From a checkpoint of a small transformer trained on Wikipedia.
Size: 10 layers, width 640, MLP 1728 SwiGLU, vocabulary 8192.
Training: a variant of Muon for these matrices, 903M tokens, 13773 steps.
MLP neurons of a small language model. Each row is named by its layer, matrix (down: output weights) and neuron, and shows model dimensions 213-425. Each number is 128 + 24 x the weight over its row's rms, rounded and kept within 0 to 255. Numbers have three digits each. A neuron's up and down rows have the sign that makes its largest values positive.
A block is one neuron, or neurons of one layer that tend to fire together. After each block is what it responds to, as a language model described it from the Wikipedia text at the highest values.

L2.down1250:126098114088126106123131097164149070140163159128132127129145117149103140084101146165095172114136127060116135087129106096099102111121129164131105123127078128156104109118116154114138088125109140128121141163109173109139132123124114134160103143101122127128151137153131163184139169152101157124144102149155148123116133108122163138175129102112133167137124135159122116163110137097156164127129136098124119114131103134097100133132148140162140150135173077140094142180145087069119159127162098063108105175119113140144083109172108135104130111081091147128134154158126103098113104137112126122165123100110119173110194148133124162133090108128150119090089162
Responds to: Adverbs before verbs

L3.down247:115149121094129105100143142119158168124148117135134156156146182137140160113094155133143116113074122132098127120139149124162138079140148118110144149125156120118162138162128108126143134124115119109096118145175112154117141134098104138158102139127134095139131137147166139175125125123159106100157107135131139126121122148128098146117170141169091142090089172133120114102121136175183141121153104089146146160187180110105114112122133152134111104109145102137187137149119110100112087114153146143156093135110125118168145131129156133105158123082129069116125146140133097133133092107162143074090112122088139138151127140167106124134125134125138118106151100
L3.down316:152111093159112109117137141092094138131140122108096115117155113094157138131095185132090153145114121111139171132122115136139113129126183100144128148117153114122148132094138134081132103166096105110172152112136148137138088166164095119123122114082105148133129142099167131123139139104135132135116165159181138116128080150066141101134109106157115126096109109077104169159139124137114131124115175136091134149124127130169101132135150152141132151126127131158170134076095139104114166136150106126118103169144138105149152122115113145131149153068115121120106172166159134149124078101086115136110072130166133133117111107152140132105144145106107133162109140
L3.down680:111143114164111160109114116152141160113093109106109123135150100162118086172160129119116127124106127179187120108137122159124132145142135151167169074147108129126130114150081164111099107178102125086106093120148133145143117140159139108094133160136105137139065144135138170175168109149129117142105108129187101117098124106150118137120080163149126071146177129093117105123147089155141119177124100124121171184132082092109130146141140144126102136077211131149099159139140150142132104105154130130120099088125120113126113095115113113100109130155113194124110148131116123074154080116156109118130150085128125145092155137122151164145135107129148140121122144
L3.down1576:122137149149133130157152114156130141105111106139120128130114125122093109159126128101083094091091096137113084130151099127142145111131151132116160126124164112115102189138127093155148139117135120129156093130131093174117115083093152181113115128130110095134159120080150095149122127120180098136093120138108223177134167135146104155099153114140137143137078132148141167129162114115131110156126105113095114170136126136115135082118094137142120112128184128156151117119163113125088175118073085169147100099095122169145114169153151112081123121098131128137132105146124121146161096140157107144129105157157098099152155121153050139111132112117146127121148109
Responds to: Sentence-opening adverbial endings

L3.down182:108114122102117105104122146130145126137135160133170106117117116162133151090127140143160160159125113146157131132147127124115138138149091134110135111124154086144114102094126194103148081126141152102164125141112113117122176102159135138109125166122100161131138131149129114124143120154146134168083091136127136150128107135119146111126054119124165129103153118113087161162129134073133128156145119126085143106132089148153135148101131133112115135106127125113131117136135162127047148125129115142127094092117154121133091140121149130163140115136143108143141137119104119091136103091111104115117130132090130130147132128146124142121137150115167121117088184
L3.down559:088136169113141156132132102165109073132116139151143122100143104131099100137173142152168101153136133119142121130100142150114092097141100119128134099133096136141087134142127121115120168128084142132075135116113126130113096168125103139155111123173090117160098183130154157097126111131144150153123137152169072143147077143136142106160155119160125146146115154154133114129134124155198132126101120149135170115096126111132105111118106092106104128143070105120115115096102141176168129144104098137128168174179128187126114142129157113100097127132104145141120138125123122094124121131159161101146104143115115159140130130174085144136164150125102102129137116
L3.down641:145135124173104137122150157108129122108149133130181160125105100198112130113159126140098107158123124116144128179100122102091123157127095165121152113121100117121105127112139086116126165092167146143135113103106120094091136094091143081130168160144157099164146111107095134106140120129120118112192119127154068122122132109173120107134132109139133124137147124117144110122132142122162153158155141145161175120190120124142170136104154122144146141156185155140136094131152113090116125113133126139151101107135134124125156111132161074101142122127100101081132128156118134137078113149107162130138177092133117113138102102089127124105141156176121127121131129
L3.down1001:170121138141099112098114144102105127141101043101143135153109123142142113133138168082144092104133110120082096119115144093118131123110137172142104134129085128143126152143151200126141150123089107159056128159172141116122124152098144108159146129121150122139138115101134146126174110117129142100145099106098151168112136113140107104103151130105107160162083121121103125117134156154148119095149166116130131142094109157118135093142130120130131126150139134100136086090099087141115119131147159137094108167118120119144138129159114137120091140096097123110116129178185173133117150148102145097170098118116101101133090126126128181151091120115146127099177090
Responds to: Word-piece after To/O, passive was

L3.down827:139129084172130160150128152139121150141123134169132138157138127098147112132118136200118126112116148152122121117150168160147140162161113151125125133130155142115147153129146145098130145100099123136113116140136106135124144138124125135136117130115112137140159116155106106129131117126152141124053104134113091151152158125117105069090167124132151124153168198144110102169124094125081157191110111136110197139120106084139155135122067135121153112096148120127086140121122162127100114126138132082137148142140087104120133100133077131166159115139119136129112114109108133115113107149115085122133115131132093093140088136134159085110132118126154131097135156
L3.down1017:106122095107065154121090136122110185128130176140117110121114121152149121168131121084165121122115121078138106162118122082159106141145096127095153130131137120137143112150164149120083136124066128128133164140153125102112135133174131118134162184078119121109113158136149099148102146112137086135135122159108104121133127115136154130136108112169097122140141106135140095116139150144134132120125104116124099102117108126164155122098150110121124160112095113080132137104121144119142158092156117126109181111083145137104136117071147136117150122129198127118114159106152136106121153125108141148143109105120088160095101144160159125098112125107138117131146118
L3.down1164:083174119115079114128120113073103129155085134136165145117123156118107122126165139144165124079145141149154149190101124125164109126158100188144106131130095125156138153133088136134124149150113095116160133104076110119123079138123111156131124121174154125129104082150132163113105123102095152120102068130156119093129132126116130122124143122159120121136157159127137134088157114082112131150139142192125119124152170104194128137120108159128113147125188127181113165137155081125138110120104113157121128113125111181107141148157142135141116162138122110116105112163103122144113114132176146145107148163098141130128136095119115156140121166120093103162141128
L3.down1568:143143120135151151141120135116132088175127129136142138150136124155106169114130129116146119118177096130142114140147166165170125119129147150132109136094117161167116114080120133142135099148146136134127112179124105157133090118152152184150141130169138132119051168126108124116073134115084137122117126166111124103102141113142107139101134132146080136139136098134130132089120096135128114121106135131121079123178129121157105116113100100133087173112083096116106152143135144120128107161143147107169154109113148140098131097119120108140105101128119144102095131133099104145091094128103123146104166143125148121144130199102096115117113135107139124105129187
Responds to: Support, aid and military terms

L2.down152:096061122105121151115125171134139108183159116128145172154139131135123095123104150101109137139133123130115140127129144117142146144173165153127110126138127147160155120141107138084111123162138123131114107147144128127074057122123119156091150108163153110121101148104121131123126122160130127086123098161125091116112118129132126140115145107139122152140123151121141152122119113156122129093140127095129141137145152114147126101155142129129100079125101119122118127132117186147153177125113126143119154105102097108106120172118123132106111159153107145114154109170101116145108114119146172137115090118095135117130108126163112137096115167112133138166144116
Responds to: Mid-word pieces in lists

L2.down1101:146125113134160156163144164153100133127126122121148101166138087119102145141129107180108143120091111162112129089154127132184141095151148119111093142124136120147132094159088145118135148114154105172107095120096159123125119130129131105101127092120118164112201141129106157154113116127136096102086086147126155140122105068128077109117134114104134144106155150163151169147144117149106127131126181121101155092123088156133120172132127106132122126079107118090131133107116131101137130127093121099116164144146108151110113132103134148089090141151121128124194138115145129172108128101154131122156150061122104107106160092123117153118115132105150119123129111
Responds to: Time-span nouns

L7.down231:152165113135112159119145098127137150124076142119146127119126114139110092140136151121167128140145110109145167101136142139140137100130120146107144097132133108126137109128105095160112170139138110149120154125148135098107112159151136123165134086125140157118143109108131189113128096121147116110146131147161142128162135164139100180113138096165133144104116158127132135129121110151122188150100112138130112136078113138171132115135138128135116138082149152148104139127137122122135133135113057127116097126155122151134123151129104132124129106167100100111116132140112123154163072094123134139157150086118162132116118090133172073124125106145141109141140140
L7.down260:139119154108086150149157156138103130152118153128129127105119102142114125151057109148118110137076121144136131129129113107117153119113097087132146112106139155087121109103148127101188120132128079127089160106138141104098146113124085121139151138115132117142099119115156128104103118125135198138087147111123195125115111141135092102107134184159129152144165144107150129133098124136106132118165114080151083080135147162174115086125109145105141094186149097132126148144113117072109097149128164140119087102165163163120127117133132061128142133141084136094106126103140154140153128106122132122153176081110130172137079101183094160113121126154136129157091138
L7.down372:126172108118112104140102154121077151149158112160092143154148133166150124084111120117182215120143155101111163135096131126106095132158160145169099155146080143077095141131142132098152080125158139117146129133128154140134153091153104118130113116161141160110145114128148114140118153134171160122141169119149147096144131125137111120097133120144125124165107148135164126137128122121104118085145148142124091104147129139119117150115166157111097125127099090135104091106110148096081123102090118128111100142110156154112128159161090154094123107174139131157120155140131095107143151119110137107098151165129147121116127121135126151122111105120112168102140131
L7.down1691:136140123123144163170181122133102150148132135135158128111118169157158118103125129160135137112167149111143188126129136122163155105137139115138105084161112097108107118130153144158127138164122095081166133097138092120178122179140079120144184100122124150116132135137106118138156125117121145099124116166119142108155151123179130147138137110119122131156178131101169135109143116195094107103110141131180135056096130132140076159123141120085108124118157092113126164126109149116103182148145134150091134144125129068141156186186127107118134141120113108132119158127138101124130153127097099149125173122097114107118072113138141129073140121134130147090170103
Responds to: Abstract noun endings

L7.down94:131095133141136134142066126088126088144180114131148086101126101120109140148165090131154113118147161135112105136114123124099119156129156124142153111149109105144133187137115081101124119116131145110129131092165153157123098141158109150129118146147102144171121069131111115132120147180155178172156117123163140116141166115118117111094169133106147150145114120129142136114123134161088122120149134134102135143149093138075101100166145141126126113130142131117138129129134141121149138145087107173182174112123131117143129140086116120140121101141169140143103130108124087147158119153133162089140093121131113103085103132137118155119131156150179089124103111
L7.down201:085106102157124202152098152136127147153157134135147145122143132149100140127096141136142153127144161162131148120106116103176153112125109168144118106133133133107128114174136137102135141123135141126069120112116145161154143148118141162123132098151115116174114123087131153126124108096144101122133129097131127128081167141113112135135150134103124086144159117107136155137136096155118139120173174125090116101123097137109116134096099120130133174098123104109151131127130108141102107095141109123154084145077134160105109121109132146117103122148130165140097126114112150158147133135122135114139100136142129132152123156108149140167085110132135113127126116
L7.down470:144141081130106132153143192158124148121161157134099105159130102132136113127123113159149129119107136135155156127115146113125103157133099114078114147148108088127130112142110134093110110106116188138066149167116112091154105119101147124144113098148098131141101129115132108131099140095121083134116140097126116156152126163123105165129132160127085092138141104141106135114132127145119159143155120134113130154136117125121138091139084151160131127145187100102093166139137141141134169100127095096132137126174121166122137101132133166164129096126091126077128124123138172119137108110125126133135153117144149109119142137132099106129129118139131120083146124
L7.down1233:110167122160115094131130126140148165078146140108102139132145140113161112134156132077121150159159148121134109098148147160114133123136079077118105160148134160074107142133136091187157121108098121106129099078124138138145114117131148090105158132155124136171133155081164128140124146111136126124114140094120125142124091117142106081115115167147121124183145099102112118065141128169121090121139129100126152119130126146106111133159132084155154159105141115143158111168121116126122128140116130168143135106107086117131119108099147135139122125135108114070137148138109118106137140162124139081141110140132107116106177108134155142152127082118076100116113062
Responds to: Time-span units after numbers

L7.down66:131138114142145148142123087149111145130138156148116147125092109164145101105168118097083155124139098127133109106103132116131146120089108103144125131126148105090148103131158175107087121110140129125133169115104120086106127156129125141099140123137111118084149098133124162136143158164099143141140138141141120121130117139133133106160099157094093156112138147130083132115100120115147108118103129169124133144101135163138154105121099100143139145127101165125136135164123160106075148106094159127124111129120145170105146133097166109085109062103140083104135131130130136124141149126128149121088133101147163154133128115128126123091113120161112153101127160
L7.down623:164064119094098084123101137138134093097147141146137137096146139108118117103118160128117152115143107154125123125119160129120142132167125127159136138104131097127085097110112138106162135122134141102154148130113141131145132123152134124115098162144127161170087145065196089178103119110128153125131152099111125148135111117110147167111125124107128133125127129113150123151128094128129145172109174131135172086105163103136148153131170120133101159162118129165172137132108135174135112120145136160133134142112131157110145140140119133168109072134163118098103143112125124145102150133079126132127132096087182146105142153146113149090117144120143093112140132
L7.down1062:100133173103133138160142137118149152185149114127128078159078120165138181139104146110120111115131123121141157116130154149134156142138144141147089103118117116133131110125080128135173141139148146119119077174132123146093112131125088135141172132152137110142176114123107148127092093111118162148082131136131109128132162122138112138109127110152131145091114108098122112127145121108140125125149131133127112155150099120113086130163135122120073133111144112154130136103115110125156158127099135146143152126167155125132173182144116109131146127154098149129163162170140159111137119154141162118173124133126133170106189141074171125151133135142111095098120131
L7.down1435:119136117152139109111117123120116074150106140175141102087108093103161151126105137191122134093087107104142100171135154147084134119103096162137070149119139088112127141150108152113145133117165115138191157115116134107108108111160146167142154111166140133108180114141138117084108138138127157141141104118149131171125138142110099154139094111128149123137139111140108123155163101112139133148130122120126073112134144099123104124113146138149105132135163109123107101138121121155114122141125131113124111105162126127161141164141122157136113132128111140137146096131124156137099089144189116109130149133122075141052153121127141121185153109118161113128133126
Responds to: Be verbs after subjects

L2.down1416:107115173114114107121133172118107130183118139110155099121121108105144129113105140115138109132111105193159132131118098135158136158130135102154125102123102138108120099160156118123136144126122149138172122114136143108151164089130127144133138156137143099121096125133162121105109142168160163125108108130168172143158114109140135106104132156135115121139129191164113165104123088102118109089135116126118133090145121089115145133100105117130103095129124124143106140125142116133106085101122113161150106122128132123121132132151100047185121135157165145134122131121138107130142123134143126146116178150150141146125086123106090155078145129118140095141139130
Responds to: Battles and violent events

L2.down1142:129138116170168130128165123107124145163169111155129111132111115131118110136123122177152145144120114147111161121118144145138179150164105151123171113146135171131138199113132130113124114089100166086149120184126159140102160130149110139145104170130120092138145139130127128094123144119111125135080105151118106095166117098129096069138128137131171141126145139133089081141107145140125138181154152106089167114096109125091156154091108156176175135143104138115123117140144126152109114104117117131110137118128073111161145155159116127143118152119147175106114095147118173141148137129085152160106152104130111129164109112149156100087104111115128088110105156
Responds to: Capital-letter abbreviation pieces

L3.down526:106148135185131102097133159120153106085052144117153133124144098100136121124170107088106149137103137128094089145108135154111106131121123120129116156125131097095192155141137115103136127127109100121139129157120089142112106126155134120164123135073096129096108125134110120145123140099105150148131122133121128105140159096132117118164110093150166157139153152132118141125155140124137176161109089124093129122115116135144119139117123082122091097112134146036155117101119130128164081134116075138084162124122140125111146112163128149148107137144137143081132112138121165136152113181175117092103102108110116142127126135149115125142109119147120121122063102
L3.down894:139107108145096124140094124079121136170123146169151141121140104126155096121168116128151108109099140152120128150154133160127124093150104178165095126115141151095178114071096137102146142124161120100124118095108132140115147145104089183133160099110092141138142140098131129142157177111170131136124164061124111131138112131121100119102171131171124147151101175114125114106156142134132133096098148121097150137141109147116132134114122119097088155135134108102156076137146117164157078140109158139100149123063070140150114153125122153135114151104099139121144118145102123142120117158135094129128141126114174149178115121105131134115107083118105121109123128
L3.down1553:117085108104094148119108136129133147117163136104078157139157167114125132140110125138106129119166129122130174124115157114119069138148153091160116181092153073130094131120136143156137102131106126130145128135103156121134127131117166132108094137140092080140149164116179166116111123178130112149121125095158152138106102121140124118128130108120162109137074136096110143110131124120110137091143104126087169105104121134146138141161097081106150185131151099141123162131159141107110131109127132156140147162118122086104118128139091115136093116116168162127128093121095148124087165118151120146135121130146115160168129079138136115106122126111089128179108159
L3.down1581:139131135145147124142207146117090128103112116130163154121135116099091109177122135112118164096123110116142113102104164114141157135140148142158168155131115120128113156117131139101103119086125094110150107128165111147118101135101136105137094163111118149103116130106138099142150132146122101100118137149146133143114153092099117116114160138120121149106119130134114067105167113145128147151142120147134183107111127072123140118109133137117175125118160117148058100111140100151128076151143145141129120119132132083109155115132085144104140131156167137112089128121159083142113127102150134091163150155124110142129131150157111082087164152124124119102146096
Responds to: Work and occupation words

L3.down349:146111101150138134123151118147122151154132141104114138112149132123144136092092142141155124097135126120142081139111153132157166137126140148063155174117137162171127128152144125152106107154120172110126169145180098118127151099110118139140093071114122120171152161105101122144132135135090124133079091144156124150121182119160140119106112091164108077120120132124137073149134125167159141121156155112104123150140120103103122154129109089101134133125140114133128098198119086107116107140117137155106153078113133119142139139120141135129090147129193122155076128129136142138084112132114145120148134157133139138140123137150140133088112122139129151113118143
L3.down954:158106132152143138132112125103115123129121098165176126136137124128146108124082142092138125105107168123119128075127185144092096085148132127118089146134111149180116142150156112152138159112127130125139122172094111123160139126130125118143152090122106173169142158126121118089104165087111097150105100147102174094117120122116140183124115145171113112165126186163121149155084132134146118106093139127150138159115139110164142101142129103107092109056100111133104140104102153186110145136148096141156117135144122149078108149113118107094150134131122187086095097095062135098111058130117134112106102134153104132138147104104147143122086125118090117194150132
L3.down1340:084142167144131123166111133123089097116135082138146148123157101123103121110146149099113133082135114123142106152146165139107122133157116096097097121129136131170175140123159161130139154092090104126095128164166121149126117094158141100193146145118115142114081086105140170148122121178124158132125124150130127075137145126128116125139113139159105109166122150098141127113114110172114116142129128116124127133151128116090119112144058108128130140170132146066101107114127181129131121067143140110147137150123101141157130123149126137092135146143123158133117106113138164150160151146125126109125098114113127138100154129121096126145163101129186149164127164
L3.down1396:158113127092095136115137145090111162135174091117105119134159102106110095130108119150104135115113128152140116140127130159149121141103158135098141204161114118150174141162086126110143141124137098113130108124133101110118092126097191133116142129131124132127158108101133124141140112100159138110138121139104151108143152094111154116117145109139144143108147128138103111138088139132137118100134114146107077132135112134144128117172134133126127102115153153121119152120176108127087082100119141127120077168141128129147107149136148128098119123108157129170135133114112117132152084140132165128124128131132149107117130151149153110133142105135140153118093180
Responds to: Word-completing suffix tokens

L7.down857:180124116173125160129142157112119134114145123114111169119115120128107096137130143160109146114087126144136097117108171185136131173152148139162127126134137151147110142140123098111124096085134145121160086132095134134102121160102147111105156107109147156118183145134169134156109136132110099116146146091135140126173125124155185107148125146145127097152139119127126108112123154124118156176087136122138111161153120130151184097126161141127108142129112105135123151124135162134134149145136150149125146148135145130156066138138147165131125121098147142095111129097154124100139134146132136111132162130123089137106108136146190106116106104097116123098145086
L7.down1404:142114095097108152123136121104146099137128123120120128138141097133145110100120071125143105086166102102131119127114148093134144114055155146134123166156146131091141127131130105183142126121143117131097102124128099133094149151102124125086138099109151118123124101102157149139129149105153102133131131109172178088152132118110127152129145150113148113120136128105090143123140110076112114150148109112136147136156119149140155125115100117135133166135116092111106130129134084124132111168127097123093156115096131103117110136124126142136145109133099147153115174086114164122133127169105179150112152136155063090122157180135150102163103132145095092159163117
L7.down1470:161139150168167151149188172098153147087113148118163117087155101098129132085135105130133075116177134106084093170116152134113177141160137113137129137167162126117130131128150120112106105148126102135078117134054149135138148144165109137137143152147114146159126141134082087083103122127114142114117143138148118152119093123127122167123127157149109090145140096167120110110130124144160160172094150148153141147176102129117136146181096113119138183111172173104108131095158109161165113106116157096130121091112131124138135108133172113110141135141134142097123079137162134153150157117116137159108100117111097113105122131157180174112153079112122109173149161
L7.down1701:133169156134119115097170109109145143171138122133113165134136148094089107106148106136108137147137156148090166177188171155111117124117076170140113124111100101140126181145114117176111162100169137147098120116137116162113141093108125151127129161096110138129133131114113166163185116150119103125124112130123096131130115140131144147154100114132101151106126103114110100139164117184128134161137101118185141086148138171137149120108150101128163120098123129084145087148151146167145147102130161074138121132118124117126137165151136110140160133119135118104101128126156137113086157146090141124090114133119121148078120095181158126181174142112128140137102167
Responds to: Mid-word capital fragments

L3.down159:155114134090121100125140164121110147158133092113174153137127120091135137096144099153119160134064168131153166116129093156094121150160157092126111121119136131132115104093145131108153156138135126157116117072137128147123160093135102179178100145141171137127139124118219124129135127130174133139135097133165143101138115094119091101135121134164153121126143119142122121159116117154116116113105103125094161127124128099123115139119116119098144098140131132158096120110119132100115150148128140159111081093134158086124147099160114134091150126120103154093071158119129164126143159161119112124159134104079162155113128103141121158129136112117147124103170148
L3.down552:129136129126095117117178161145129139149153123161097126139175134067116156143123108121077149126125094113111152148117119113141151128113119105191133111120116144137147119150090141137175095098141119130119134116132124104161152135129127143136138129096126130133153108131114122153076099128100124143161137152126148111136138166142111139182114187176147109130146121157119164167141104110141141143113125106144075112143140064141106121180136149105110107125154100100142145129107116123164126144144174118109101114113137183128115131134131129146108123149100146148120110109184103135120178147102133113167163154133155104127097158180105153106163123109185108098151123
L3.down733:175085115167128120117087151105103090166099138103105143139102130121121092108113131087105126145111095143130163118133102138160122149166156110172149091114138145124122110137143106142121100112104176116143099107117092132107184111114122087141118134193164148096131109089133096106146108138181105187142099126133083119159119172132138141137133121185133130099147117102127122117098103119103136135150115109127154108143137153157148112136124156140167133149160156115124160131132158096123117112127143102113131126151117118126134160148141156159098144144144139109136192122123101052159150103157103116110155103089109095094114139111090138103139152129102090092142107
L3.down1647:120116135114114119066132153124111106136116094100116126137120103101133122101111117141102162118149106116091084112142117194142143134183144117154125125139109127125093154147121153131107121115157097133157106116173115157148150152117122123166126127156169156092118133135064128159178110137152146163119121115144135099152159136132113114121115102125139112104144154161148134145171175110109146126156104102166157086136108162114117150121131104155129089129153132136120156146140117128052148090068173135147092109109110118132107101144100163114111126152151107135126118114096137123133120166122112105145141106115128143102104142120130081168167136130152124154119158
Responds to: Conflict and event nouns

L7.down99:182154118118111114129151117158178127133135111161100099111110116159142135121123104164079176146126130131107125151111140090157123146155138122128172114148121157117130118124124142069151162127134154154127150129096114133154118110166117083143153133146111112134092143143103115132128097132127150125146075147121167124123120149168113129169170203150103173107122153116144120113216129172159111159103159115149099152144115112151120118100126113126111150106123135097149139130165156146132129111085116142123117167120166164101121117124083146106136129106142144101156101088129144102144150102148129151114136129158147141167151135129109136164147149102142078109133133
L7.down496:111126166145088121076111120151154105133053131147108138129114167143117142111098099104120089162117097104110189103119097105103084134073143170148141189122137090092101095114095117154119128091123118131077121107087094134131112140122131124106104140148157148128155129113102158097132102141089124111127101152143133151113118115117172117128098119154158140131103110087127130107141092094101170097084131133075145136150115119137127127172161086150136151121067143109126114148115135120149128168156136123102129110124172154147124130127096133149146143133140101129097134131118146122140120084119140130161101103138142103125133127150138118139145132121119167126137111
L7.down894:118137150143142107118180105089143112153128136116085160123124125108116164097110126103152118113149132134164130109136082091093133087172118147113103132141128099123116098149148134126128151178150092107081113155186170115122160134139098133157157123164149122112139102146145142133141116167141081155138109091143139110100122140127091108112170120125142149107133085178130092132130160128152117090151129115128172086157153176112117121179116133150111098128107101108119130138090117156138113114115119128133143141172121134115084077129123105111124128168114122109146157101132139133145125131132145096146144140141116162107119105100145126112108130129156098116110187
L7.down1310:159139148093106118088188117130136129117155138122146144105109107134154115131119160109147138108119115129114118055145113149136113142162110123098127161092095058132128083139127137104150106154131124106119144123125116125101137136121132126149097117108084124148101124143104137137171148173124137131129149122077112108126129158126099158125154123174092151113118172114135146119123112129117140167103133108136122112123193143152128127180175155107131146108169128094147147151114115160073136143128106130127133087137100115096127121118122176116087173076110122130085142134148152139163158153105135075154168118146171143118142104178128131148120115151143139123143106
Responds to: Passive past participles